MLP neurons of a small language model. Each row is named by its layer, matrix (down: output weights) and neuron, and shows model dimensions 160-223. Each number is 50 + 12 x the weight over its row's rms, rounded and kept within 0 to 99.
Before each neuron's rows, "raises" lists the tokens whose logits its output raises most directly, leaving later layers aside.

raises: "; ", ", ", "—", ". ", "); "
L10.down857:57 43 54 59 49 38 31 41 47 62 71 33 63 49 61 55 49 52 34 62 39 62 40 53 61 61 63 54 52 50 38 59 50 48 36 33 63 52 41 38 45 53 54 34 74 69 60 32 48 44 42 58 46 38 55 34 51 41 61 45 46 41 59 39

raises: "that ", "I ", "that", "about ", "she "
L12.down776:46 61 34 72 46 53 43 50 51 56 47 67 43 44 63 50 23 53 40 27 64 50 56 57 44 48 69 53 58 36 50 54 64 57 53 50 51 53 38 56 66 46 57 54 87 31 57 51 53 39 56 51 37 43 55 41 54 52 55 50 74 57 65 55

raises: "an ", "the ", "'", "a ", "ards "
L12.down124:44 44 58 64 49 60 49 49 43 60 48 28 50 41 33 39 49 65 40 33 56 61 59 40 46 62 52 42 76 54 44 71 71 19 59 54 31 42 41 44 48 59 38 56 84 50 78 50 59 39 47 63 51 59 59 65 36 44 60 35 62 54 44 64

raises: "that ", "entially ", "that", "least ", "cruc"
L11.down169:46 54 54 41 44 54 35 46 59 37 48 64 63 40 60 58 33 59 31 50 48 72 44 72 46 71 55 31 18 65 59 46 57 49 63 38 65 59 42 26 32 62 53 38 63 44 40 43 40 34 38 29 44 61 50 62 67 42 27 62 54 36 43 47

raises: "owner ", "artist ", "master ", "president ", "founder "
L11.down622:33 56 58 46 34 53 72 60 47 58 73 69 43 53 50 53 40 43 45 33 68 41 77 45 41 52 45 32 33 55 60 48 49 69 50 73 46 54 36 30 79 60 30 54 62 70 49 58 47 48 40 41 22 53 41 43 27 58 80 61 61 60 35 63

raises: "if ", "of ", "to ", "upon ", "that "
L12.down85:36 46 56 58 51 61 51 62 51 44 55 44 39 29 42 51 54 52 43 48 49 52 41 55 60 61 45 44 57 42 62 40 67 58 24 40 50 36 46 40 79 50 73 48 72 48 57 51 69 45 40 71 39 45 49 40 56 49 50 68 53 50 62 37

raises: "Switzerland", "Finland ", "Japan", "China", "Minnesota"
L8.down488:49 41 40 47 41 58 66 19 41 51 45 21 64 45 53 51 56 40 46 62 40 81 61 67 49 65 49 52 63 47 40 44 63 53 50 34 27 60 65 64 42 47 51 63 66 56 53 56 69 40 49 60 58 54 62 35 58 53 69 57 61 28 66 55

raises: "above ", "away ", "east", "north", "east "
L10.down926:46 55 46 71 54 43 61 44 65 54 33 78 49 34 65 28 57 70 21 48 61 65 29 68 42 80 68 41 67 39 65 62 49 47 52 37 52 58 49 63 52 43 57 27 64 49 31 55 46 56 43 79 56 51 35 63 61 63 64 36 47 41 68 50

raises: "|---|---|", "|---|---|---|", "|---|", "|---|---|---|---|", "details"
L8.down797:56 51 41 50 48 45 37 55 52 57 62 34 43 50 62 35 55 44 54 90 27 37 46 67 52 45 68 42 46 69 46 60 48 52 45 50 69 60 27 39 54 32 44 40 32 42 43 62 69 61 33 71 54 42 59 51 43 43 55 60 57 44 49 48

raises: "\"", "“", "ender ", "During ", "In "
L12.down409:35 57 64 53 56 43 30 44 44 35 58 55 61 36 54 45 53 41 46 62 50 57 59 56 49 48 30 52 60 48 62 59 50 47 37 43 34 33 22 44 45 50 64 48 50 43 30 23 38 73 70 68 56 46 52 20 60 47 74 55 49 64 41 58

raises: "I ", "you", "you ", "my ", "your "
L12.down378:49 50 28 39 39 47 47 45 57 49 70 51 64 45 55 44 38 55 25 52 56 46 54 60 51 65 46 45 58 30 43 60 45 45 44 28 48 83 43 66 54 43 55 52 63 56 72 47 42 69 61 66 32 44 32 57 59 54 66 55 59 66 43 54

raises: "|---|---|---|---|", "|---|---|---|---|---|", "focuses ", "|---|---|---|", "provides "
L11.down501:50 36 40 70 50 67 36 49 37 56 61 57 42 57 59 38 52 54 69 59 53 53 31 65 50 55 45 46 58 31 40 54 36 41 52 31 52 52 60 46 30 45 55 35 37 43 38 54 55 41 52 55 40 54 47 40 32 35 36 57 65 39 39 55